config.yaml
n_layer: 16
n_head: 4
head_dim: 64
d_mlp: 704
norm_place: "pre"
tie_embeddings: true
init_std_o: 0.00552
optimizer: "adamw"
beta2: 0.95
warmup_steps: 201
MLP neurons of a small language model. Each row is named by its layer, matrix (gate and up: input weights) and neuron, and shows model dimensions 0-127. Each number is 500 + 25 x the weight over its row's rms, rounded and kept within 0 to 999. Numbers have three digits each. A neuron's up and down rows have the sign that makes its largest values positive.
A block is one neuron, or neurons of one layer that tend to fire together. Before each block is what it responds to, as a language model described it from the Wikipedia text at the highest values.

Responds to: Latin taxonomic name pieces. Endings and abbreviation periods in Latin species names from taxonomy lists (capitat-a, -us, A. hookeri), plus scattered mid-word fragments like in-d-icate.
L13.gate133:504518498523519496527478515505482514519534528497518473479518521488510451472558489501476496503454507436518522468495474529468511501542474496478492483526515492502504490528483531495511451491476455520437510506518468492461501516501472520495493506499527495499534481537500517459510510521503444470499517522521520544497492541532431480483473491476502497510478524483515514509498531541526473492470
L13.up133:522483540490533491485512523493454478564527516517496494497532521477494518496515547488511481520528497521478530516487440495487456502504462539510484497521487504492497500521508503481523487502504443526511500509442472465500522551524542518497481535488502499537504496495492509512557496516481492532529497528493535495518540532512466487493537505470495519507489487512490480476523480537485455455505
L13.gate468:459488508527482496490548527508478510508474486511430512481483495467504504522537506494494498519452470509498521493506489488490495509532505488519467496500490534504500488518459468503525461483514546459479467511500506531501505521486536483507524481497500456502498467538492546548544510512527459534518505488458513488512453522554507494537495493491454475476480461537465471473479509519537474479479
L13.up468:487498549487490509516544476502509476486481493502511536512519505475527506527521479495507498528498514499494545454519458503500473539526470516509463499495484447508479507523443497503479447548521503511529522442481479480490485529527483459493522521504496497522505557513460473523511490473493479492550513527525500529478500554493527524512497502437538488482502531475482498489511504514533490507513

Responds to: Section-start tokens in infoboxes. First word-piece of a heading or line after a blank line in structured infobox and table text, such as S(enior career), S(ervices), A(rea), and table numbers.
L5.gate41:466494498531520489490524473489526517519491509495527513546497513509492513465545533471509499492486460514510495505521497502499527504519519501456517434489534495574511484453477482520459494468460560508493518489525498466527507461472489514445518491488537480512525584520467501488481521524551479534443495542482493528526531517503496515490470506499458469493508498491530482524522487515484528466504
L5.up41:531504504440486496546507464527451490518536497480458540444491496499505471513472519526471508515545539491488507510538474533509495511471482539480476475544513536519501512502507488480527498507536498528496502504481501474449507531518462470558481494513466528463469470477506506514515465498492472488525510493507499462500495461485525499496541502500484506514497472493480503500478515491537484492520
L5.gate322:471500480523478501505512486518500539493473532490525523502489503491500515481538512478519517525494499493520459461522507501454531522472488494469524405529520469582515494458522456502481497482470530498474493510514485480511504483485508475472474507471526518472506537514447498483498522534557501510491487528482497515519514533527473486496505474487472451489501537496551477512522521472496520530508
L5.up322:510501512513497480495538527518486439472542507535440509500514473523486505527482536506493498497505472508489527526529459535526477524515493472495469482528491525515478519507446515519530480485510519565510496469525504459491490527473473499498544503516491506530475501487527489527468450495464456464482558482430470466512508440453505511458500550534458499500494472459495470490503477478510494462513
L5.gate348:503475500500493550481504480495499502485467488491519517481471506495503462505525536477514470522478471504544468446515517512523554524472464484472467467478504449537512493493501473492444468490521495488502484505464502524499491490540500486451503461501528495524503494507480510529451519534546515514480463488469528542517510533497540492480496479477476478504527494502509502528529489422508543476535
L5.up348:486502479500552534475480509472483490533485500521526483446478544524524498475529524488499534493480474482502484462498537471507508506468457446507488505464518481491525497520523480448448520506519480461499469542496548520498473459524501484442480510519498490487492489472487491507509534515493563475520446476504565526500453513535518490464497483489504532483496492541486500535499528468484535474527
L5.gate388:482517471466476482534531500513532525503490515473498533519529454503456505477513516477495543505519462487534491487515508508467539532508509518473494428512573510553514494498515489510495497487467555464490484499502476466498502493506486474469524499490496507490507544493497520469491509515537479501492475521462493505550492533540507510487469494538447489502477502485521505496521451497498528496527
L5.up388:479464492507517491518524499500472471455514480494453511497482532514504494513520545497462501514460500469461538517523443519491469513464489492505526466543465558527502456492478479496525507457533483550478528487507508462473479507493486490524517498496508497511445496477521462503541471521488511508446520499457452463505502469491481506471523493509505446511479503485463495501516517541543534486488

Responds to: Mid-word fragments. Short subword pieces inside an unfinished word split into several tokens, such as the "re" in ret-re-at, "ir" in outsk-ir-ts, "e" in st-e-als.
L13.gate193:496525577483486497499496504496514514509475489489554525501484492504528532496510539527522488513516516488526521491502486524487529520525476510484540478501514515525509537535466441490493565485527517497476472531496485519503490443500516496517501495506507511459481541498524515468484442509479475486507514525510470507501488494483468495490472476519531506523507481493512465514470518532518511470495
L13.up193:518505492505513500501517479513479513514475476530479520514494516491522574563484533539509513535527435495500507518525479505513497457518511531513523492498510489515526540508476544479486490515454545550534512506485505455505538474522532492458481447487523495501521459480494497467498489509519536498488496496487516468466530478461457497491531488525456512529501461516559515517517547504501464482541
L13.gate344:501504496498497494497483509498489527494509536517502520494508520494532471497555515486493526517493504486501512529509494497439508484526517511488501485492530454528498498487475515486466480481482489459523456512493502477479464476498489553487539494529499466502509525505502516452504485458495485475508527503480473492496480510528490509529516482545479564468468490493545519479545503545498498460526
L13.up344:484515521501503513516514499485512499481495502509510525539498502479484505492481475552486477495519461517485535465504528532481514494525490503481505485528440523499491532490483507508466531508495488445465494474488510490446490508460483549518501474507516480489503461523497503497530561474471506476476485454462486494475495506490473517480483495515529545489511532469504487457504506522516471502516

Responds to: Mid-name word fragments. Inner or final word-piece fragments of split proper names, mostly foreign surnames and places in lists and tables, e.g. Makar-ov, Kragujev-ac, Juá-re-z.
L6.gate180:503492442469526526504510455516498518472471488486513494482475525515482489503514491481488514478464498537480479470550472498475497509455525509495499482538501499549499489471506490489519475496539501557494516508536529473523487474467555473485474511482516498510558466481464510514495490512515527464483518522492468478484482513560549502487522514481487468531558478481493462502519512481486552523530
L6.up180:489511496510496532503510492498518524544560448457516474498459504477490507482503496501474536486506520468494496522509527483488504518500505559503490498526520482494469520498472485529513495497537465507485443479503478503493529491521466460507516481537546453480571509518466492505507529488495521496516520552476493495529477521556526497491537522566515500467477547520482508497497517455509518476444
L6.gate222:500463463505492467507489497454480488517487488470494454484486517531540517481494467454496470501466484508508512451528456495474431505476498553476485486550531475509492486471499477526484475482512536451538498490517500507516530503468507493523536512497492507471505513520513513524515507482536525504477519504496498524535527502534520477479497530530491460487545516481480490503484519500520527519501
L6.up222:527546461492510478511464529470464521494500514510524492521481481521535470517469489539506479562491489487481501520530506470441539486512470498510493511500491448507539522528513483509474510513499500502485558512501516499466481492498495484489516482501507483530498481524532551537478473473470516502504492542499485520501510508492472504473517476534498483495490475490558539530512493527492514472482
L6.gate335:493499479535524498505468479504480508500511517474511500508484504522568474483519518509442467513488479462521511470514460515515534491497482517484465473524504492498549494471526482498534457512510462512532529553527523480474492503448499545498499486438518496469511468497504482489527492516480510488484475514525465470503551530491446505495499513463493499501476466521474465498478581534531470544523
L6.up335:486526462433511506452494482481518522484500517490530495503486509482531515521499527499507525469437511458532500472489457476539469493521491496503480506477494463513481474507522533466531514496454484528489505493516478508476510469515450506463515491508478495476499508533467521480491515479523508494481507509490558513512527516504505501491524506481540477462487474503520524477504557504503514495485
L6.gate406:510482485498502528532537517474504500507460491508490525471508481501515466503489464493528540543475503478548511448533462537480526515477499543494504484509552487508572520448498503494498496488508532508503471517506545510512476479536477486517491436510562516533492498474521499500433458503521477508507503523518445504526507516466525501444537481539516480506498530466509476505509502467505520507501
L6.up406:486466544516466492501546539495528486485471452491544485489490472505522515520447471509532517497486480550504494503481495527482495505439485524512487504505564495505516539451528488492522480501463508469507520457503525527440527482510505504503488465514502515519509504486518528522497475538555491483496536493532512526522475493520528532450534522508537478490496479503505506497522493489492518483517
L6.gate566:511452517505456518526507501521508477556477488494469466539523496519483514514491511492502516487514462552512481441548464518478497480472490457483483475561504545517488451469523507490493536498507511503526519542521521470484494469456508482495553500474479526539488515476504493488506482489539528511494587515499488482511486530506480488475506513442514475514489476499495497497529454495524504510542
L6.up566:522484512478455466497475495488512490540479492466452475505535461547510523466476523527456479507510493548557508523512477488534469480468457510513487507521478491489464466515508500510499536508478532498504490527523548511504529507476559481508530476500474513509491484500473490492495499489534492511534504490520478528494472556532443518493483491492536521476523459504523487469535453511496463484531
L6.gate666:481485485465519438570532472555495516505489534511508493515508512504496512493502546504465507517489477508488506457559500516485519505482496504454478432547527523572487493477477465533482454475475502484479490523527525459510487505498496497479526470459512533495494521525477493485487501502535486518490493501477478491541510540540497494478494498487490440487494496461541489509520514489515524510522
L6.up666:503481540517502541515572486523500539533544479501515472504479500486495516447535492465544533479505529439473465521479470516498490535434482478482496493479493498492494487550508532480529515506498531531491518486482501511481506481483486490473482539525522482487557523496469462510506535508524465480524463515516513496504487476526510488482551516484466521547512503522494493493456496502511522496470
L6.gate674:488494459492499473560511486533515476493463482465473484502500525497507471554534485547457497537484497526517499499499478513422492444518465546510521489522517528498494512489504509508534481506454525498505465491502485517526504461491470491506516508480460505492515515477494505551525490502539513505471498522500499511516498519578499481460547470538471446507467500487532519507529537460510479555509
L6.up674:510494516497499483545471471543472480512518523464513529447484509470503503484489514533512473520502555506498496476464480495518475475493469550494511512488488496503535529493493526473513476509475520471515471492514551503451517484535495488477477490473483490509513462497517485528496477497509520441449491523493528535490478542527504517487547528497530480474510482452513512491541518501482501486492
L6.gate690:457471437511509511496506461511529473463532528466505491465487511483504540483495483477481511506459514493518480467488494502471467492518465540495498490555518542518507500483517494515456488500504519507476491509548463481543523476492497474487487521494524506522561479471489547481515494534497497527524489539535502499516484588553506514456497507484520485483524490473504469476535484459495517543488
L6.up690:520506506496518504460522486520541466509531466483520472486502514479504497508514495506482517488478546522500464490482541456469486518500482539508503504526495485529452483524496491498456494489515528511530469521465521500489499520497536501497513499514481425471525487463526525489527494501529533483487536489495484547491497544573536475498495530479531498463501486536479499500509494512481544543508

Responds to: Split word-initial fragments. Word-start or mid-word fragments of words split into pieces, mostly a separate lowercase r, as in r|un, r|estricted, r|iding, r|ather.
L13.gate55:548495440485471477500496466477503529467497522514456488525508561533483524486468488530454488473492523513520466522512535469487509489496516490496526480511478520520477465473494505510462474501456499478510490499536555535505492505496525519483474515445516544532467459499514475528502476550526551490498481505493482525485518544529460455488502486493503518493521468457465501491508494476510526486514
L13.up55:527501495470483505503523549517511471505448504474473490530551516452492519503477506472454546527478559492485464529514492506560488502488523517498524513491517492512491501509542510497505490488486512484496477510464466520489506468489528496487540482436515509516520465509485532471485476490498517512520524492531487528459501503517518489523530507427455501551549498499478548516509469531516476493553
L13.gate327:516497503496484530488503505492471473508491536501496522486527481526473528489521492507514506530489534519515451484526515486524509525496565469505460495482507531506456525498508463571526503489494510525522473478542516527536474494474490539445487416512492471465473498477535527469441515473499498518522519508456464484490539448469520523456517495524510502549506523541521517495500490588499468488466
L13.up327:525495526491521499498474513494509507487492499504479471516536486481489501483540496489468523530511505500534423491502503501544501494531516488495509507521515509473492470477499503477504483490483512564485476500504490452489484529519485450481488438456488472511480466511548529502463486498530498482506475467476480517527492470503486535497480485507464494494479532446505514479500510507531485456548

Responds to: Mid-word subword fragments. Interior word pieces of rare or foreign words, mostly names, split into several tokens, such as Kesavank-ut-ty, Slov-ak-ia, Arch-it-ecture, Spec-ies.
L6.gate70:476482506521510497549514493478492502438487522514507545466498489501535507506501510507535480488487476517507514448493469473505507504518481517493477490492517568514587470476467491536466526492543542534461486503505503488491513478506500488502550522496504512552510515472521477499455476532487503474500490542518484500468517512497520430493510478488488475547466510477462463501499488471500531484504
L6.up70:471504518491525490495501482484495500560509487521530443469457505526505475522544485513507495469495503490528517517466471564455520507512499489510489511509534474488528492475475518518481478500490505451542492514478499526515508485507523488470530502455497540539560522521478510510473529531478485488517510501497509532491517555484520511469490482486504504477492463522501503509537531490502512463522
L6.gate123:491476483525484481552527495478528527491472518550509486507530465444522502526529487447487498454468506502513485470506470470536527518474462499497490486537524506523509485492454479541514512464520482560497515532481466475501505501500516461447478505524484441524525539505476506496509484508525445510537497491472565528488470562528522498480519521461513475500502484498494487507509514515529538494496
L6.up123:532531501549515494517488507456471511487497470500533521436534490493504497498509533443503481465494507461510505519487505487520518501479476510498500499554496494493493513488485513528571528502545486525486496521467469510492480530515521514497498480543521462497510462523523515456491466518506502559511483510498529549504482559512486480558514526491495510557474478509521466515499525526518530488481
L6.gate177:514543515482512466533532492498452490512473541502508506499481483516487497475508521484509475501494506518518498462543470544505489526513470503461496444524552513563522445438554482521489473487475536493507466518496469465502495478482503492517507501465530521481496554511519516463458502538553499496511485466453515509495531525525507493503516476462476488473471487479503445507520468485502534511511
L6.up177:483483497535452508516521476533550547489489464489519521486527533526500500464502501493504542487530495459468492511507525485480519532489537501475500471471487526523502540530477496492469539501533506489499517485474511483510490546493443504469493459512504501508521517543491463544541516483484472549457525558525457479547487496498507513453512512546473493540492540514517530512449526516516499452473
L6.gate264:488523539510499542522463496507543487483446522478544491481477493473494480491545528545455547532478480490480548479454496522456504520524473529478474481524496450524483510481467454508488472483504527480489484502504483483478511509517483463471528526540471469545542504509477540514516495507513492484495513551488531583500496542529477504520527494490463488461453503499475497496485470479529495465482
L6.up264:535480509491531521509515508441497531527463507507514531469484492474514476471485553479508486506484492453516493501511470507487482476495502516503459493543499501521530494476470484530504500489535525552471463494482510488463475534502451536475501508551474450504465508506526463498527494522457492458488475524537508525518505507525532492456521505489470510512463500496479490511491462504480482491468
L6.gate480:468477487465475504548556476507497515523472492466542550488500517481521496470532506480495487502465525523468486473505472510459492509508514472496501499530512528499515531454525527445483451480468522493524489488537457482526520516516477529509518503472552563435511508506495517470479484511510520513466509454519505482537464491492547476497545490482494474496527499485534523481504504472557480500541
L6.up480:507482520524517520476461508485478489505485506478512527479524510507514542496452473502496486506512462534484480522515484507494510488475465516499513509528514513533538543486514479498467517490483540482540522523499551535516472520482476518505511528460539442487506450454469470526493492543495468481492473517500480498457503527524501492489489514537524470441498493494488550511530514473471519534544
L6.gate503:479475524515459536520480484476535460535504504507541496479488486476469531477514474486521520494477472494519474492504505495469492516511462479501501497497551449550521473498475454515475451499478542449485521513512465529500505484461494478493499519518503459554510506519494532515458522526511490513491518515481530546530509562493537500497515505468457451437523531520508511473515486488447516482486
L6.up503:476486528500486542497480504514521502494543531469473514513495497481481435479484488502512454482495528482516540501469498546519497483483494502507488497507464530495530524497434454459510474525504509517528565474490464495481527476501474507536513541530476501527508510465558505544527518507493480508477525521504540481501487491505505459492452525537467521521536471474452501491484507512540506535497
L6.gate555:493492502463501510554530460522485504532502517483503514486488469513511530455507492485517522546479469490525506490544460529459489538491498537470491457533522501533490516480479465520499489486537498521524463520503495499507514517498482483456510491526553493500461520487466492494508472516541499532512542548478479497553492514483481509458555501491469489525497491489534491527534547517529506498506
L6.up555:501508485560481446488488505511503492478504491529484464516494529517450480520520540488503498462561528482496474516499520495521492483496504433467531486496514487514497486494524531508521499513460520486499529472491496482507469466492502493481483493449483514455550519508511514506481552493473460479465459476513496495495547525552500495526481515510510475499484498476468508480488460505526519496475
L6.gate662:491534519465477538543490477515479491531512489511492521492497472511517490532481538496521510499498493517513484499520481546472534515479490526463483418501510491585486498457507450527497505490463532481485496489477489493478488485526515484498504524486534543504502538515477504515476484520538515527438514520488505511527483553509481472490569489499475476499500489473490489476512512483485516467496
L6.up662:502503497520532456470521473465516528471499502532463508481471524486483507463532473515492514503523522480453515508525500445491456510496493478448510475500543518515516529463505529452538486511486488533508486529535511519515486494469478508486525474516529477521502468481499502444527505513480459482510447527504526500533528473560499505551473507535496536509505520517527503526486508525533533513490

Responds to: Mid-word subword fragments. Short mid-word pieces such as ab, ad, ud, er inside longer words and names (unavoid-ab-le, Can-ad-ian, Gab-on), plus genus-initial periods in taxonomy lists (A. hookeri).
L5.gate176:505488521513480503561527500527533508500488467490484515486490470473476524506504523512527508500486472475519520438502487510463539576510490509468476457528543470553505491478467470512519494489529548521466504514474448479501523496522444446461540481516492491529531510507465480496502512549507490538524483484489466548515516532527522497460506514479496505481454486473513484490514500510542529482474
L5.up176:488508501528508480495473494532504520449516463495456538471473533479518527554494537497535461494520478456495560485488496481525540555515461476530502502540493494505520471531511490508517509481524492495458515521473478517482520525549461506469510498530481497490529505494502478510502499526458484524516471519487471520555468509509527527464513499493512523468441509493523500514513526505541512484485
L5.gate431:469517503511502480557541485494486532506495497473480502493504497534502503489519551481506514526491495500514496497545495517466541531501530499447510402494520487611521496467510479518460497497500521511475513506524489456481542472484455471488496474476510508495477524487474464499489507548514466503489501547471499505527478541527469503507511491531452470484457480482547500501516524489546539510510
L5.up431:520488513474517548486486448534506468520467536511560527520509499478490498496472502491487510486514509483517467473500484486523496508486450545469464481517522508509476518489494494480510476507489526467502454484481464480541453537476525517503524507515502521514500525543501531488510491465523515458527469483522487519543534471513534524469488551471543511516512519507495480504492471510505471460511
L5.gate596:472464528489514528558546469457494505517523487520510520489511479470495539502492513469500506511505458498517478525530467510478521500464476486497494490555552515547515494474487505546500500498521540536501467520529498486494484504509473457459506498505510500518519501462516528490492473550485496515528504479508489533536492531526505523462503504503480474514491508490560467492516506461513517529494
L5.up596:463444514527491478497516467509481507476465512492509530479496529479541515515520498505495515476473516488500505492506448502468519502539489514508487515513506503492455511494495455511489484508526477541509468553548476483521479477510509509500483504531553518548467450475488538499463504513479508550501495475514502556446529520518483545526477498518497463460491439481553505516495556483511508492466
L5.gate628:510496535509498515538497500496498510503478498489506535506524486549502502479496529462502490521501473493495500498555485526515528525506503469465513401522494524586496470466480484528464483469514521528469491501515488480475511473478484481465490500503512491498486522518493478486488512520570443529470514528443485525530463528481494499515487509489460484498447522492529443532524505531540551471496
L5.up628:487484477495477480476528464548468524489517479501461473515497560472479528487534501526465529440549542482534517504519484514464543520484501521474464484461522529526519483536509507453550484513503475498490481491536493461545483528527500518507532478473504568452547519509492552524508476435459518453491459479549507484525534495529515568468498522515535494489529483502510532484503513500485469492552

Responds to: Mid-word "ail" piece. The word piece "ail" inside words such as daily, failure, Railway and Details, plus weaker hits on numbers, years and hyphens in tables and infoboxes.
L6.gate26:507526492511503515465523500510491489476498483506468514493544510477506501493483477535514497503499517493509497515488515525428509515500483493486509481532512523510499548510488483532511527484460493435563476454502467511504513517493477474492510477506530490514471515522478509514521510468500479516484572499465521510483501526557503524455533535480447462495479528473522490485508526501501488482466
L6.up26:499499525471493486500469551454533551508535532492519517474505495496491483515500505502475527465497499528519505558470502515481542495554529527509497507479466421502505538495460519512501512511474507491465452510544464533460524506498475492465495495490501494499542463490506549539466497495478512529502518507513519509497513519493481518545492455528456516504508485530465514479489509489512463525491
L6.gate68:486492516487489471527518502517509507484472500470469518505462480507469544498549507525506540471478526466514483500560502519441549575460454505479487474488545479516504486477497500515534490497505513492482512525502452508487516474545476468455516512454510491458528500474500525515494538527502477529471527491496513518501471495473530532497545487488481467524508503507492499475500502499567496540521
L6.up68:529522523511487446485488519474509499468479478479468522512478470474492488530502516493465497522501550511508504501533507501536494519517478536510498496456463505485492489482487515516512543489531489521473509523490466504516512484538474550515544515479468479487498479453486521514484533500491514510473542502477525484524504482451504509485514525469487500572521511497506469502476506504560449536562
L6.gate92:551545538488464508486493508488513518469521540525531532504482495488493518518504547509542496518475472498487491494510543565460586524514477494492502489506478423523456513516493500478469503490499537452521520492497503545474506518481532511484520492477485477486500506501472501540514501473517443506477525537471530520516470554511510449503496523512498474497482481487513482487508520499537504449492
L6.up92:523497508491497497483476499522470541479491478478509524488521478504471518504507472495485509544484494520437507524500494510492519540484547513502536503490487475492486548481520498543495486493468513483537496446536486543529472541491546521515488483504511576521482487546514434511507488512487524495473499511511453483526519508502494464509486503480512524512494471508570471470483505500521519518505
L6.gate299:507507515513505512481501480522550489534455535474489443485527475494495510503494481512540470546527485504506503488496488517483523499479486503491491497535498497507518510481494509503516505494489499485460505483486489501538516519464525505533525530521538452519475517527469531499515451472506506520516457493485522536498491522529510505445516493452470483478501495447503502511511483463502532512485
L6.up299:507494578483493460558476509492529494500476465508475491503553458501488499455520478509470483509508486523494467488490476503492488494494539493494492503461520480496492482522508496534487535500534520488471466489520493519542500499514553496512502504500470510520493552488527556540468459442493523531506445487474467532501516532450533512490453509509470473548441490498484534456512475465482512524506
L6.gate358:523503510515451491471460495492533518482444538520490492490465546474492495503537535504490527463511546474495475491513490499464526518477467475482504480482486517506482479467473472508502502511451519511478545539501487495515468492500516493475496496513554496520550484521480514521522525512490463520459495517469543529494512539533452489533517454481473493480513489511492492485498514493512531489476
L6.up358:496504511471509524498525535527513507488500495488533434512462503537481501505515523496498517481528497461504506520526531563489509528489527494492526503528506456499460502506498509555527478503463510508515499484491487557525506484539494497510528488429512504514551478498485505500462518500486459517494513521537497506535549505503494480486527467543466514455553480493466497486515553520505447479464
L6.gate554:513499501486481507483498504493499504511482488482500498484502484495491508526479549496524535493555475489452480504521515526490537510499506439493499477492506517514461515528495484513506540498506529465496535472532492483513481567481508538478465490494476478535498505482468531514497474483494453543471503486477497488508479474529476533478541513506475473530480479510550508482476511516499460504488
L6.up554:496506508471534493530471511492516489523513497507510543499494509468457547491523502498492513519490507482483488511520479491463498516472492466493509497501533495488538507512512534500553519513508529457514513492475460495523501478462541477484486512489478527512489497511507536469526491458414496484495507491502552539509473473468525502512499484537479464471494560490526516518537528452475479509501
L6.gate599:458507506465452510493438502489499501501527517495518514522459495494459467519523547475571529515500474514467512540509538499450525494485475510485466488481512485519525533521500516471502542489491571436490507485475484544464503512498469476519472494518475448505515535567512521516496515521508491503498524481487520525489510513524483490486543495483490481516477495539544526494494532486508471442465
L6.up599:489511521525485447548505511501535473490530568523498465483516510471497533502483484553485509476498523497545513492508532477487513495525491518499501497519509544480466517506478521473488488482467521489501524478512473513492488454502491486509489506502472475503489506473517530520520480484505493521530488504524522560491464463540481491480493530504524503528465501503533553528517482488532542478478
L6.gate610:486492475494427459545474506489512542485491516456526545466520464483467517455494519503477514499484480503485497500486503523495495567505480460502501481522498509516530471507457511496504480499503540475524530520509499520556516483496477460452507472496467472511507516534504497495451501541533450526508526495490479506522477531513494525519486469516471442506445472520556469504515501474520499471490
L6.up610:496500490503465476477465514470510487490493471445542483456503535530455535490485528518458437545478503474482487456469530483477505515497469480507493516517506478490551444529478503459487513505490519464541534535493526514497516494507509478503518524527442504535483521503482496498484496532531499527509456512505528520495486542530513484501447483518479482474477458502531462526509505435496487518517